Weights of a small GPT-style language model, trained from scratch on English Wikipedia: no biases in attention or MLP, tied embeddings.
MLP neurons of a small language model. Each row is named by its layer, matrix (down: output weights) and neuron, and shows model dimensions 64-255. Each number is 500 + 40 x the weight over its row's rms, rounded and kept within 0 to 999. Numbers have three digits each. A neuron's up and down rows have the sign that makes its largest values positive.
After each neuron's rows, "fires before" lists the tokens most often just after its 100 highest values on Wikipedia text that the model never trained on.

L4.down228:545511520484426503474533490517522451458510494531527466485510467409480463528489504436455497541432510512514513499495522530507573452548572513447523490531539421530495537468525573489537532542491504533431489488506502521487481487500477486508452477480514569436531576506417501536442541538478503479500503587489437467551447520509538464443444546559526485459471440445523572540544512466493513483549545546506483515529488582509455532503526443487454454521488539538421443485457486515510581406513523486528480472485557538465500554427450460496432444569513515510420447530506556537455534476478441504
fires before: " ", "ius", "n"

L5.down183:499516499592446467517524522429552500494450561480523497586482531495489522519549529448496504538579450607482481505406521457512438496508516562540578453520525493455545524495476520488486509529450526538455501479483510450552531575511501562482514527472462510499494465522451589554510468466521487513533468498518428553480513584484473436425465494484492548513556491508510425425591481414523503492484449548519472495465465461468558440524502424497491426513552495483471452516519488552463382546516478488493481518486469450606526494486533450463508480484469491540509465494461483510514508486473514477
fires before: "0", ";", "1", "und", "5", "."

L7.down307:504477448543522518536478565501546493481496449494488510547433501458428561487508554398486465503562514512539526501410528531569552508574571504513538501461481476524485517427531530486492502501442535472488593458473543569521431474521544468528479514455542498478501476488496551507586494473455529520485510460472522485527491485487497555488448467459444540518559440464528465431526469491545512464474485568453540441478613513451541486555504535492524513487467507453506415498547529480436522542477555500569591508484467416430509462538533470503458499564503551540511537495464525452564477433444529446
fires before: " |", "″", ".", "′", "aw", "ev"

L4.down300:476478432487420608486459468480494483502471532480461513492497511511515474525438542518509477501503432531500447460533483495492536563487457469431583482504411400473509453494548518477445460443584510539524624507495485476461441442470421448483562466470511566484529509508495444516510490506431474544480436567472418437519478499511468466501516513435521540555553538513482513515429530512450503470469417510505448533427524449485485561557486525519461480481472451533449485461515586577438572406441533519512509558481447474454438470455472462519509518534540550525555502495527511522471497481486449592
fires before: ";", " |", ".", "4", "1"

L7.down57:527505481479499547494505516491560463522490519479495483586490515458543464515451494505478464503485564509469394493514489489629518551419487473483431544544515512443495487496555504474523457450502521489545573440505504520519497514544497484538466448556501469486545523524515510531469494463455531410530519463502492530526482474519535474561525482572481387503495526529499464541523428500486484430542497589492418478496442623532497488418502485485530528489463449536509578486458438445496548455499426542462528483568491499511451509412553493453491527454471531518537484492522481531395456484481544534
fires before: " |", "|", "\n", " a", "7"

L7.down322:413461488497466443466526459451496518530512586563514469496479449558438459511495538495446464520526465492558443503467465509577541519556521500497513518519545451467477541469513528444538487527526504510502508448506552479542462610453506556501501470408470504431596454505501525471458488451494531486533525575539521614524506521466530507442484477514488545399481448535533554509467510467396513540441467509507514483427520596524467464418474469510532486492480497515554542466552507506414469484478466520437473509553493437546524510496549581470525553459466522511529522593533506403507500495477419512
fires before: ",", "==", "W", "E"

L5.down357:478551568449525486485540444519509521447567496466489513597568470494445495448489562510545553514421511496529556487528478536476531512465489509485451534473476493503484488511504477521546504479529395528596514443517434522599523501571466544554530452528474461487436473485483429474476535539454457534518553533468512517506520506463490510444508473559553418477526536441501489414488436558465541456544539553404521488513493491469481524504500498500550498546509532513510509444449546481516548511480515483451454541489529470454528468584448505546471498512493573419556487538491481544494476621447460515
fires before: " |", "\n"

L7.down389:453506460495455457432505498466502540433467546489442511493471520468478529564498450608508517527512468631530498508483433446467410535529516547527456517422442570530490578525504444484456466485488559456566497473569460465440477497521461514459517500548557502433583478444462479554467531541550448486418483477471490555539543594480509484490479491499525502489550495453566515445494482573488414488547420467573433477450466440462520505511465497539430489467484532537462526538493452536504522497501502518501532497434456400511409485483524510533465473491534498491496471551533473537436575546501505482
fires before: "2", "1", "6", "8", "3"

L4.down484:426442566447520464518472476538501500510497509539461469460413498536454515487564513561520530404519556400477475446508507468579428494527512423544530451489416498496407510513506498480533482482495528480545511517471477491473478538510520478449479571541503529413542474452408550456466531575489475498504471504506437506482512521471522461489442465430407479472463472436478487554484458488489479516473479470535486557501485488491492568452485508470569555505487524479500438543522509500525562629463463521450487537549486477474520577521506462540573538485438514538502529496494523491593489520495517473
fires before: "|", "\n"

L7.down641:530521500538475435478544447484511463527494485493491523515498509523543488482480593478575477496524584582577431512579397471554467583546495490473463517527492508600460496453475493484481508530495547477527437504440567566448492418524478473490441524516516498495442490485576469492520460521541482513467505456539446491455530527482497548533523569511534539432423493543452485481512453576494486562556458448518500516463424506562470523481500489518526461517533458481482491479461501533519503583504518530548459497518501384475539532426516484549520480475498541546480616524525516437570513540487515478
fires before: "5", "1", "0", "2", "3", "7"

L7.down107:462393508443545545498481517443463488510419526496476541511495419556431516581441614476488461459478433480429496524487442603441561475580479529523482497516427512476461441498487564472476558473504502526474496530514511480566531487482488534498499490485538493528549566565506406508453475491520538509457498528526508515456433460489484415480478466509527459504556500529510431459468516528548524589403493458468522524440471471439446468466545537560419468460488507482540452451571510534461548473524455487501594582460498565449489432498500521519516463453498524488570461432502532438481472538499466503
fires before: " ", " H", " |", " UTC", " L", ":"

L5.down13:488526533479544510475558425521506445526514496456460466501495446544426534489594485540530496480559537470514454478571477530491515506519461534497564507472480510547503458443488465501524522484528547462522506470423416489470525431578432516483503485546441489523567432537474493489494551469476518490555567506534578493523508461492527530522582472473454521537488461530541455478460487551450513465554544495483518511523569501466493419477520532528407522532414429454525465500477494500492480434470523475472522536502480436457522487530500474480505453579524502482473504591478452473461442569454413530
fires before: "1", "4", "2", "3", "8", "5"

L4.down83:534491485427568612572511475499479551449471489490456463484553481460513499505447504503476466590530470481517536476510576558435488502492420495455467455451516461521484538447603537486510509421487453509483569520473479526504484568534518485480507489489470540554396505412520490491499492538491438525569480454521526542511519524523498511508488527508474447468479486476554534497506484559477505448507498601487504469474477538460471466468504520394496475564522516559468593499483557460470492403523451421515556506514543416488458521513487517528470484451573546497551519485546448545556444463474547506
fires before: "\n", " |", "ans", ":", " "

L7.down237:496472486499485565549506456454523510501520571557479518510524530501489480490486499567480454458480505510525442539569455490507493541485573422527507532534563424470513517456509526416637407501490467497520437492548510578527454462492483510479523481512477513490438519501577558535483556505555499528509457455552494507534484445453490478481536552449500494531515430503462530502513507462434516538495484470577497583527486565489511539591563399502480523465572509443460487457462541511512542478497526621556512499520529538555529477505462488475494501607500436532559559479493560473499522525508531508
fires before: " |", ")", ";", ":", " ", "'"

L5.down207:488497524524585571492475541546542545552560563505533458517465464545522564513574501419488450556528450424549456485512487473523551515482526428519501503421515448472522505448549511494521529434529505474475538474494450515430447420436479508565549511450467591510528422533538489533520514539520523476467532555535536529523441472541536454455433550483573534509512527490548433535507490443513482490445545504496498498486527476548561573454432431505499502536574533483527434556484501532438485549475591547530424540541537460510474475510474507529541552501524577501524436487465531537538564453498493469
fires before: "\n", "-", "1", "f"

L7.down420:539502506443447548526473505487476503559501484488474553512490547466483555419532473507511446407493395539512509585503478461469457446516387508446504535557536535484528552512424468519505507489413518503475476545505571511464521478440543469502545458518530579425565543534560504537535527463438556522497477407470539459479539472509519456567436537555544546469472479480513494453524457448554483448522415425525475443435481484527472453490448553515488520513459467471487472487524525486499525547474493537591472532528542477472510491454507427549509525568479470436425483459500497498553502438510524534
fires before: "8", "7", "9", "6"

L5.down509:454513519475451476540507389534536437547423449547580557482538483434439520493471498547435538600471511487506525495531533495485576489534497524444512521530542453525519459430477474541511447512566497462456561452427472467629485468520562535532501516470530567533460547513496433463585495533496470607517425531538489531556466525546511479536460488517475552510556524504518542523473549579513524402504546556499511451459477556427522558464508472520422497523492473540509536568490492519475442519553514484498473604539492559488505445551516475481541518518527439502516537455536478501487532469431534501
fires before: ")", "0", " (", "%", " |"

L5.down170:507516461543444537492509449497484467402574471533485535490517517471471502526541527503443521474541434475511511487457539552511456485528486533434487528518544455512515505524491424564519436526415476501507464487489541478475450571409465502533430512558462406498503555561486465521426523498519500470514476475434516489512438503472483516481479533527531493520529459521507445510486472552507463500549526516402606514481447454486498499452509469494496516504465512458437440429452494535524517492534467475511491430505477568500607506460455540488461465553493493541529566540452559519463528539460461469
fires before: " "

L4.down195:471519514548536473519469433515473572485505483520482467495506438506483450533543495527519544501500482470496436516515515490510521549526486517529542439567488506506500482533566527484582443469493431466514486520541502483532488439520547510500480518548512554529496469516483505522515484461497471445421516551368433458521422523500462534524506491532459469470512502537425456558547470540522453478560418487491568447447460455492487470530475508514504534459499511542400471528545438445534455495453462397520446504488465498484560478579542530506469455424527557526510536522483507587523519489445591453
fires before: "0", "2", "1", "4"

L4.down628:504526479527504547530469456469468512538537558575538494583538481480495464484507517478466424505530428534534484508498522468546496539497550404457484472525529537464510480553556436482510510488521482531445559515467436487510527532454498488498412495480484447520480535446554448482469507470453508493500534527532502459554440526551459536447534498499458492549531549466536463468518471517485455497473584523439482540469421531536467521450473563471486450502489457467494513521521500441526563458461460536459524516444518514507511474555483388502486513443527455526544480493454521521516470464473514487
fires before: " |", " his", " a", "\n", " the"

L7.down487:486523553462497502478519556523521450525560547461514523526471504500469547588537451571551467591438525511521499525529461517483535477462467505459504435541470451475530523475527561541464489504503550449519509517467493578504538507504557533569566588463441399564561554553493523533495529450492510480453451473473466593518513499491513465523548528433516511481541459469436583495490442562534531556509479576519474455536476474488536513494437522533587542413484454484452560492441495507500583477372534550499481547438462492548498490505450529569470514389511444465468517462529471507444517513491501505
fires before: "|", " |", "\n"

L5.down498:504524497590508501434426451576497508547424469476611561517587499580494499491425455491463460478512571477472469472533499543527519511542469521491543502549477529490507498449500484552483434469560517514498449480483475517507585542474462457501452469542522520454443464513474497510474498528528500512529538547523446463474477469466430474541487534514529477498527477432406438458423590464539477497519425483527503475472497506465481452473478575547510491449507485521555440516535506506498472557551424412464518457535562436500535528504489468570560472520459475515497537490445528510502453484571572590
fires before: ";", "4", "5", "2", "3", "7"

L7.down236:481499468601497540476435553431486534492470505484545483506444451500431495515440511529492496492551518484470563527544479494469578474512545503455519423480498514439540491499479510430486493479502545510488511465505535582508521401426559572445485504550457483525511511485524501491493565594433479473577497422505545471506495475495582525550521498475571480526459507476478557423558445468515449454481521483472522527510479473516470550476515550487463505469495542573514438486522436446485571486457519441493526552473538500498455470612477539525472490451548468573487540529496448542451538511537441553
fires before: " |", " ", " —", " —;", "\n", "0"

L7.down453:487521543550446527451457526549512534403536526492471407507540542475483547515547474515523508528485488499485477560512515496485474434425490526499527467435497472500466446519515423504540538534487555505484504558524463474550474540502436422519527457481440522466539502482509428550478514554479472447455522521460510535535480499519471492494525502496459579481508545521480464499446488527518576466466542492469483492468485485493484528485469533519506560489517571556492448418462521469445567426476506609526545506515457559584410549509479533513550479532493557570536450535506469533401497449543516482
fires before: "1", " |", "2"

L7.down317:496473491499451487491506479516473506562533454491542521498537509490571457500407572499522579505534506500499523460510528444510519544510526477477478488449549460449469506468533443469511555526487525463495444487532470428487539523517476529520532496589512512528448498546467449464448393544519549522460412521425491489506483504538476557593491420456510467521382505501562508525383542460468493473467458489462425445551497607533470539518487523528548482505492526518511402503537422489535579497471491501444574471444479483491420569452558452443506524415444536495509480554544542457463478536533548448
fires before: "2", "1", "5", "ements", "4"

L4.down37:489466555523441501440552461494555454486535507599515480519392488518594468535504500500475478521510432499483479518492479531455521511523507506528538496483556560534558575531515492494480525452471487487437533462514519505495549576428499531472492545586519501542493457444548423476537474477551516525517547496568495473502513524470480532523498550555534493456562520622539550510516568449564556491492546507501521508563444509498465522500541474475484525459564503495515511445531443489552504504503499544529487454510488590576520569431469572509548518462462506540569493499547515543528556465487568485
fires before: " the", " ", " his", " them"

L7.down505:521501519452481482506544460510486460513414496535503563453487511482481522496504486485473503534540490527506487517557486504508506526504474463435512504442431466516507472568460539497707425482565536566574478503472498485534523496531429432399492461534463479431605456556470521491503471462511582446526488575474479501550500467472491487489535589489464540539510533524518570463491438505553513518513519556506463520474500494555508441544489547442477520456485473557475473512518524557472505472444524583482479528474574490480546527512488513535536481462519534517505582445510507446495509598451544551
fires before: "0", "2", "5", "4", "1", "3"

L4.down65:455492493500534507513493506485374520489515531497486450513509571466439532479521550555461530429542545419533537549455515525484498487544488489537519510569544464533491523546475536515554492544468533500518495494493524502504522591492471463508532505589515446482509529428432491439444471564501450468537491422499499473503499478474470446524468513496458491504530501431486481487413547499443560464554448514504481548473420481381548547496477521450542495455428510483504456447483457437479471546553456530558456468527526538434426534510451527571519588515473536517485434541568531517539519487522553506
fires before: "\n", " ", "t"

L7.down614:436511491476491467489523479518479489479450427559477524515457510456451509489418497472527469540519406439509488504580454500500611488491501512542498496534564433452431512543517474544548435502445516465428514427533515518537484477512491522458528463484505545578498563466486472541503465516515533551478453461467530457545471607568459463523508493574482579472474548558483452451475513502575569529529480504482515474556548485560529564486507542537460482497592503545523420495514469519530559475502491390494472539550519499523445524483400546525507478515472525498527546433467450525452472459513481542
fires before: "0", "1", "2"

L7.down395:526544523510502457498456516543511461495457438477437496484530529429514444510597439507565496476485421578494472494489501559435552558524423459458490506455453475508482494382532535609509535481467507559430469518486526486523547556505513483497496538493474512502497483494538500448587512504540570466506501575468566517553420532566463494536561498536470544516535476451434500538509531557439525515550532486452532494488507544462568526475544413500459592525452489477398472600484463473474517525481543484520445564474474511479515438523467455502520487480511525509474524508482521521542551499459519444
fires before: "1", "0", "anna", "2"

L4.down434:535462477495520469467514523464547509463459514461491497472504586543514490481489533517539496468424573423471431535538546476553525611536532545482526522446495535555498506584461512585468544497491503471506588443531560511507492476467500520502489472491484474500502486454480547506428466465473492543485437493500516529561531513561487519458548491544547508484566479533444502557435572509560480479496531513464464475510466554488582478449546549480547482501503513513510422445527481543499489508556504496554520533495498482552520581539473556540535492443471461519503502552503495548488504482494520437
fires before: " to", " in", " from", " the", " his"

L5.down603:462478530496445520508480478446534571485530512464491498573522522537512551534509550537503496517501551458479426513606530490466440501527473553543544494470546553471513594511534483492475499525511467478531536515517527512567494460488453488498489441478430499491396527509489448507455442583508530511562434513486464471484439405497481477446480487564501523497471581490474448472574385501429476533437483447520486490480487516487497444519547445509452474465516514538471422439512506490486453574475546570512556528529428501545524504459492409539478488447452491486478514452466482478453523550506497449
fires before: "-", "\n"

L4.down294:466526429520477415462544481520467535535458533462472482429487516488451502408491547515496477541506481444442511539455555589534493473500457575515505503498580542494459546503443522498530450503499524429432555508453421532528574511505458535538529498445511503472490499520504427478553511502484597486547531515497521541484484384526542462499466470568524557454472473516563556487511584554500530480551507445522565520517545550545492529517620530484517449549477501481498522584527520476524484562506514523505467468494474590564564543488476486567435499474486498545480391485460506550591473517495511455
fires before: "\n"

L5.down595:480491530457463499553467537515409523460594502549474570493470503506475516519432512540463439426550492480526553499548481449552413545526537529495562547546519531491516549529475480537491505435463565505469489596530500429477565485466496478505544563475527451478531564535503508541481455476466496495551488493453477460534501498488517487547472516507540548526497480516564503452476534553448494489466500477491542515507593412444510523567505468527604559525497412526512511445562528570458462513482539546550540473547471500456495512500460490497443504469530534457496435555522496565473521541499509454
fires before: "°", "7", "6", "1", "2", "-"

L5.down179:486432515552491465434527505467530525448519492574431525460474513504547540479521523525524501503510440488449459597517472541461491450420455563475488503527519550528508501517525479544501501490424478434453518570522514541430566414520542502471523497363508451516486475475492440503571540560553504514518493484454460461445486507531544444481452523469516568422514510538488503459480493495502505449518473515458408470452523524486512513509520534534488443560505463460395441477457522540489566445487459568533526551459435500551451491544470552550468497576556573486492529503541455439531452481516505531
fires before: "1", "2", "("

L5.down32:444550485493414561518452506545539432497542588519531525450513538475464473482589486515487550459483610517551455494458593476471546511475505563447483549536467515545516523542527508516466498438472535482486487484420470515528476550481501543503457479439541487550444539451454461513432486543490522535492523518587523462508424476492527537452523544502490457547496492589447499465454453515492411456489479527426439432491508458513486530463523522525515478533508447491527478504536535467481479606497488507493470481460509415400529522497488507577553539528502488479522455512533454550510484500528461541
fires before: ";", " |", "0"

L5.down76:501434505498521498569487524503507441529483486528484580465493510471480519496571545438508520466541524545485524472481555503593460500461506509489513453529481486466512489550476464481425497445535505521421485488498490475485512541520520546474469434500562574553448487482444593440489525548495511475526534448577457549480531495449467445484451427502546496467543491488480541507470490487487469510481534512504503509581496529441521391463528507435526430517482467502533455467562511460475464526526458523438397530570501531468599516528459451555584443494466516404595543465480463500548467490486540529
fires before: "0", "5", "7", "2", "6"

L4.down583:503525529482527510463452496450452540504514473510470556452524521521515453499490499506486506468488586450493509526535525499556478535543507548474540558547533568590498521477447592484448447451506507502466500549446553428494464477439458466433526506459461459470421508470463484494553517489519503458491510458511524480514553482548496477469502487430474556495529459539492474420523523597527396531480507514517554501469496527476479484557475492518539492498479512596510483516521537528453442458486444485504487544501458486479542393471500506511465488546528484460515510458508524509531514522476543487
fires before: "1", "0", "3", "2", "9", "4"

L5.down528:548485471513456529540477548483514506428508504485530513476483439446536466471537439456434451517593534529459509577482452417566493477486438511487499453557542451509448514516486452521527538528470522483526545522511474507530505504517553483541473508454529458526524538571514388497494540458497485579519502538484520388482521485514531468529538519499425521423462479519517539468523496558517531428567529516556556465516483526485482504514500500445495535452427445516477490468532470509509511558525551407530510500600453544483447424519563500459445459463525474498493441540445578535578505489441485507
fires before: " |", "0", "%"

L7.down136:486526499534506569499449471478456581430491516462460574516516446527442498496507510459445556473496517566506527492476487551457496521508523550527475475550503575613482533508527450509513501468520539419502505455435474504538473469471459537537514513419471484500519537538469532575477493429539618546430526498575487486467450439485476568540480514525463457461504528527527483502444497429512516452546532557512535543495515550439495519545518571563478496542513451446469427500472513440501450523449507469512504504505471525528526519470471543514511496488445504523533475489488397537569576497520487441
fires before: "0", ")", " down", ";", ":"

L7.down493:498564486507528505490517544529508517497489567581539609577522513510509500557476512534523566466446492577514494536468432500508544427488508542544580481550561547479456514441513554566389504447520456522543523487500431486524574529479485558501543572435493541499528574490418512501502580473517520507590472524518544428502493497454532482502468490540556456438484501489457479548433446527433464517440518579450497522462473493446419472486526485521504477476531539477501501546452482469489521535493494492485446482443516498489563475575481447537494500554514445518545493485570535514541542527482519477
fires before: " |", " ", "5"

L7.down155:453478476431511476533511520533517489533526474524409505534472581505464604542507579571527517544441478598551461526517469529505498526505497493467496504506480475490503505460516540450485450539456528524533441498518446510464552570501478523504549511510504481524507487506461496464423532473499512566505508502504453460487540486472527486521496522489551516475536414487453499557435528508412505485563472529555528473512413526524440435562491449526503560398440513507418582489599502517564549462483463568517469572458561487545560511471502501494463458490512472480506537444544501571421570518438526501
fires before: "1", "2", " |"

L5.down173:502454484540471454522486481486469519519536505506554502534577571558556499515431542557429479452528450519481485559506476514511427552518448396545529487516483478533436487527427491463472499503444462479521447555497522515535526525519517473503554513486475465518494598504447480479447476574509443575541535513447465486508446464476442525536466539491474537522430496590502488504481522494499490461559395489524488422497540491477390557499558559527442518544522536496500541505474489534519473517558439564442494484542485539478522562503463519491481536529458521589520519503533473541460481507513518419
fires before: "9", "0", "ro", ".", "1", "5"

L5.down16:514421527492469532496512497490500548538531486476420530521556491566442500429500490523477470548463517481465530526568475522527506459511450529476475441528520473533458482498426535506455587492502509540528554485484485459458509516485449444568444536478451469481484481475482475518520473546568518464535502517446532577416536567556458504468458565479513527506452519486505417450498536446535460528482411520495489440520536516539585561524516473487512426532425557508414486445466498548514532522468582479488486464465455542566467430530474491547480465483513508582505522494520530546480427511488460460
fires before: "1", "0", "2", "4"

L7.down33:531544506454549522457458441516564532508457484397510518511494545452529473462493507508448511536514541495467472491457545495479556453447537452504523485521485508499456565535498579553530372497454550546551496512464527555517449541535473504503537498472609608509441499528546506532484512505510449559533436575479486506526369509520469507535506533569543465506465420546481478485516473501440551489509485490584515430511552471496533516456566524525470497572536439506513517486556492467461493504523513534491590551528522526474465493499460496481567425468501519476481415570475479500567509472572509514
fires before: " |", ":"

L7.down239:597514520545516483503462481420502437511530542502450445548461441517532510485487511483480475502430492543467479466538523525499495515456512557462505468516513468586527528535531471545564386498500476530490546498488419530594497494499540508482609542512434511549460501530525536574537509563502498527499467513432524542496477482473497465534416526488457522505500468477540489454449487514529529479481497508445552538477505507546518484539448576502530490487431457486494478503476550580457551490491414544491540552570503486492469465458487509503561597552564447537530444469533500472486482588548508512
fires before: " |", ";"

L5.down447:542529550488532518517575496508469499447456484512547525461495478578424533522525533544432567455558508385472471513470517529508442514504447494580489509471537488507533463489461614470471486483452508462511551514514498500516465505483537440503390537508486452433448497532508513494470444501493594545507445509519424544488525450512513500535482506473541480448510499542450543473490662466525525462505437503514502430529487623535504486469521515466475478544440515513527450562421475546521491524519485511515514475561572475539507419431554544507559482536468506543537479545566485477496526536475474539
fires before: "7", "5", "6", "4", "2"

L5.down627:482488498437471497534544539578507499473486484501512503479473564482491448576592454513532448476497514452532476524397450503452572535510535509437466469539492506477499517502492500438497535494486572505518516506564487482528475487476524471520488587483525498506519488536495403499405523507510502516486535500526524552479451542488534524472508519526533402528425503471424516507569419447461453467495528490455459442536439523494577481532520515457563524575447503543393467455441558530530512492472488476563474465489478423487449506549450459503602565600543532578535524572518503561558479465490504521
fires before: ";", " |", ":"

L4.down550:572487576498528475507494515492430497447506519467468491468498496551486492447514500437540493500543559492510562563453540545466462520553561519529518472468580562492514547497456514508549518433479565479477446466549499479529537511489412451556432499537499512443502534545458435554484415572539567531505564481469585481494459537547489512548435477449466507463452515492520592511483530516516544450530560484526571536521502500499509560540518481506581510474466474546457483448480535443521488485502478535525480550557534482456508402498529543568461566464565518499493540487477535470517500523509491546
fires before: "1", "0", "2"

L4.down658:430519488430492530551496525479492499494465437470474476536489506507593488531472571507553531504481492492500486473474545462497578443526468505512482499426517483504517550457491511556458539519474438503503500540482469378487553492469488545492518568476540474502527487443405512494397511600503494538512461416480551463450524512520506533521490478547494595491526532536583508519497485534531502504477550525495512459472408465472485502522492400450542530465476468577510513479511509470490560477541491514454489443489510576591574543483491490475507489425475463494489450559500511548487487540506525525
fires before: "0", "1", "2", "5", ","

L7.down565:453516433518457552473481504500418468480531497513556520465465492478492470558516531458538500530427419455425592549485509467567495538483506503474494525514509505457472505437521517512533474518518485429532612527454501464529533426476548442538562521492545506510440487468508504471527476492507559528449512509445520472575424509540459489468429508502466512531481524486551508471474515489464470519510501573454466540543508560591517520498462542514474569490481486513536498484496590520538516538471506350545439452518502522514419541551461495456506448524441519549501457524403472500497522472525470439
fires before: "\n", " in", ".", "×", "1"

L7.down124:531518588451525526509505460474545528530486465538469459497481469493538498482530538448471431450540467447493499418456534490484472562471543491527501451485527574508497581398514516489584583534568577461580553486484539520504543527523524576503466590569505466459507491538487516521487478517548529473461476500530504494524445543552534462533477459442448576499487492503472512464471508531518581518491513453517506503474545505472466547416543561512490523552502494491464410531491519429456540527475507514548458487530471456550447572487486501468508528445485490442507453476492574513483497495523483497
fires before: "2", "1", "9", "7", "5", "6"

L7.down364:525461478497507527474514485548443528520510492541490504506553493517556475526521487545472549499425535478513521607584482487566508505498503523476444471546544530575484535544540516478645447461501463486468396511449440518537510524463464523525473444481469412500477504548509573503439531489493454534540494498519494524556482416478432532424586477510494540500577467546560476428427505554593472509541606526524513478572488538529513454461519494503524546504469522448484472503524499446511509524464491499463559545535499464470547511518530463498430457540508467544530494558408574501494533520502506477
fires before: " |", "2", " ", ":"

L7.down207:501526453547443467538532516488505488542513438471520467515521516482520554489480484575527483488511475538590484522559511501448472479428505505524493457461438493491486555423502495380443525444520484526489412538494485499464555530442409478461527410520494518459490528458461518517458528557464493599432442510425499516508506575475508475494434499501504537407578465468577470439517513452505511471552528536496465455476459517497432589473460495500573506508501501448473567460455416521430495467494442498571458501406488501518474514515468559484458537541532548481437509490546569526558509556492502523
fires before: "7", "5", "1", "9", "3"

L7.down683:528499451471475507473492486510547484533478496492509498533494542504452537512494536533466537492517413533488392530522459521552583475465503408531533507420471454522504466478405501461564529484498528516534503487456567529555538460490438474513470425536509513537517497541474481560513544445543464492516514466419495513545530511531476510468539442496440538517525481490470550476420489510544529528561463508660441487550512498510601480520486450510477467554479514487527529536458481507477524458519491565436550462542511506515586487543492537438488497524455486518501447508456563495538495560516535470
fires before: ";", " (", " |", ",", ":", "\n"

L7.down170:513484487495526483569464535491470544502500475522514556581457529509470538490512483484481470512538570482559502488586525496434586524501545464521499526472552458426534432538501507568577485434500436495447494502499499515510557547505549439481532513547544453433452493450497485501522524554520492487482453526565417474483522403526518528524497509563480553513520506565533460492490498446522498507476478491542537498492449466578528470461507476454494504554515566532461515507464522553499504490503520585521481559533493484562487536453484559542508440461460594460515493444504528506501501528447476486
fires before: "0", "2", "1", "m", "n", "-"

L5.down681:504591515519532468511486486522528490536449544460480533475487542518465530506518545470522496528484472488451608474485522498619432475414440478497508489462433555454485465503513465533542474449512478548473462459467496468473550491513445536548538459462509588506475487504481538442502519494563500475532471482540420576510495571449430471513566397480497438529477482529508511470561542474539481489515494589531533530538480530516531456514528487462506434526513453499517543574556476500487447563543511458452490553504564535477580559526483424571557503507412519491550552490499469517469511518576543598
fires before: "0", "1", "2", "4", "5"

L7.down480:466517469478502458512471533411499497486606468429482528447438466524519471504497511549426520555483508480549473495488492513498556506476490489454472511504487416509507472526488530476478522482522416481497546435556487425480462465487502488474487518585519505484487473503531500510485471567514598450501515499543454507517521510494536534468583538484539523457539511532475540439507566513498510479521535513484490499473488525444495528497541536449513548507435549506550553602495516585503518443526385544611481554481448445501474547456490454471617537430536455538556531528489520520560512454493456458
fires before: "5", "4", "6", "3"

L7.down466:445582526491578542484588483502495488507573513507486582486600486477516542454547544495533514480393505502508493512529540502498490502508594516451453496469537472550485495482445505485524472518414535493502481506521434501452457423610497544422486524495472498549469461476514503496514529573494541474476504533470515523484506446489533502533413517523477627496526482483504469530491537579481477530509527445548478493505533491536496499500550520515511478448439501555460527455473495422577518451560570444482529430523488483529482530435451492446497467584459491594567573520534504501444507500495507488
fires before: "0", " |", " "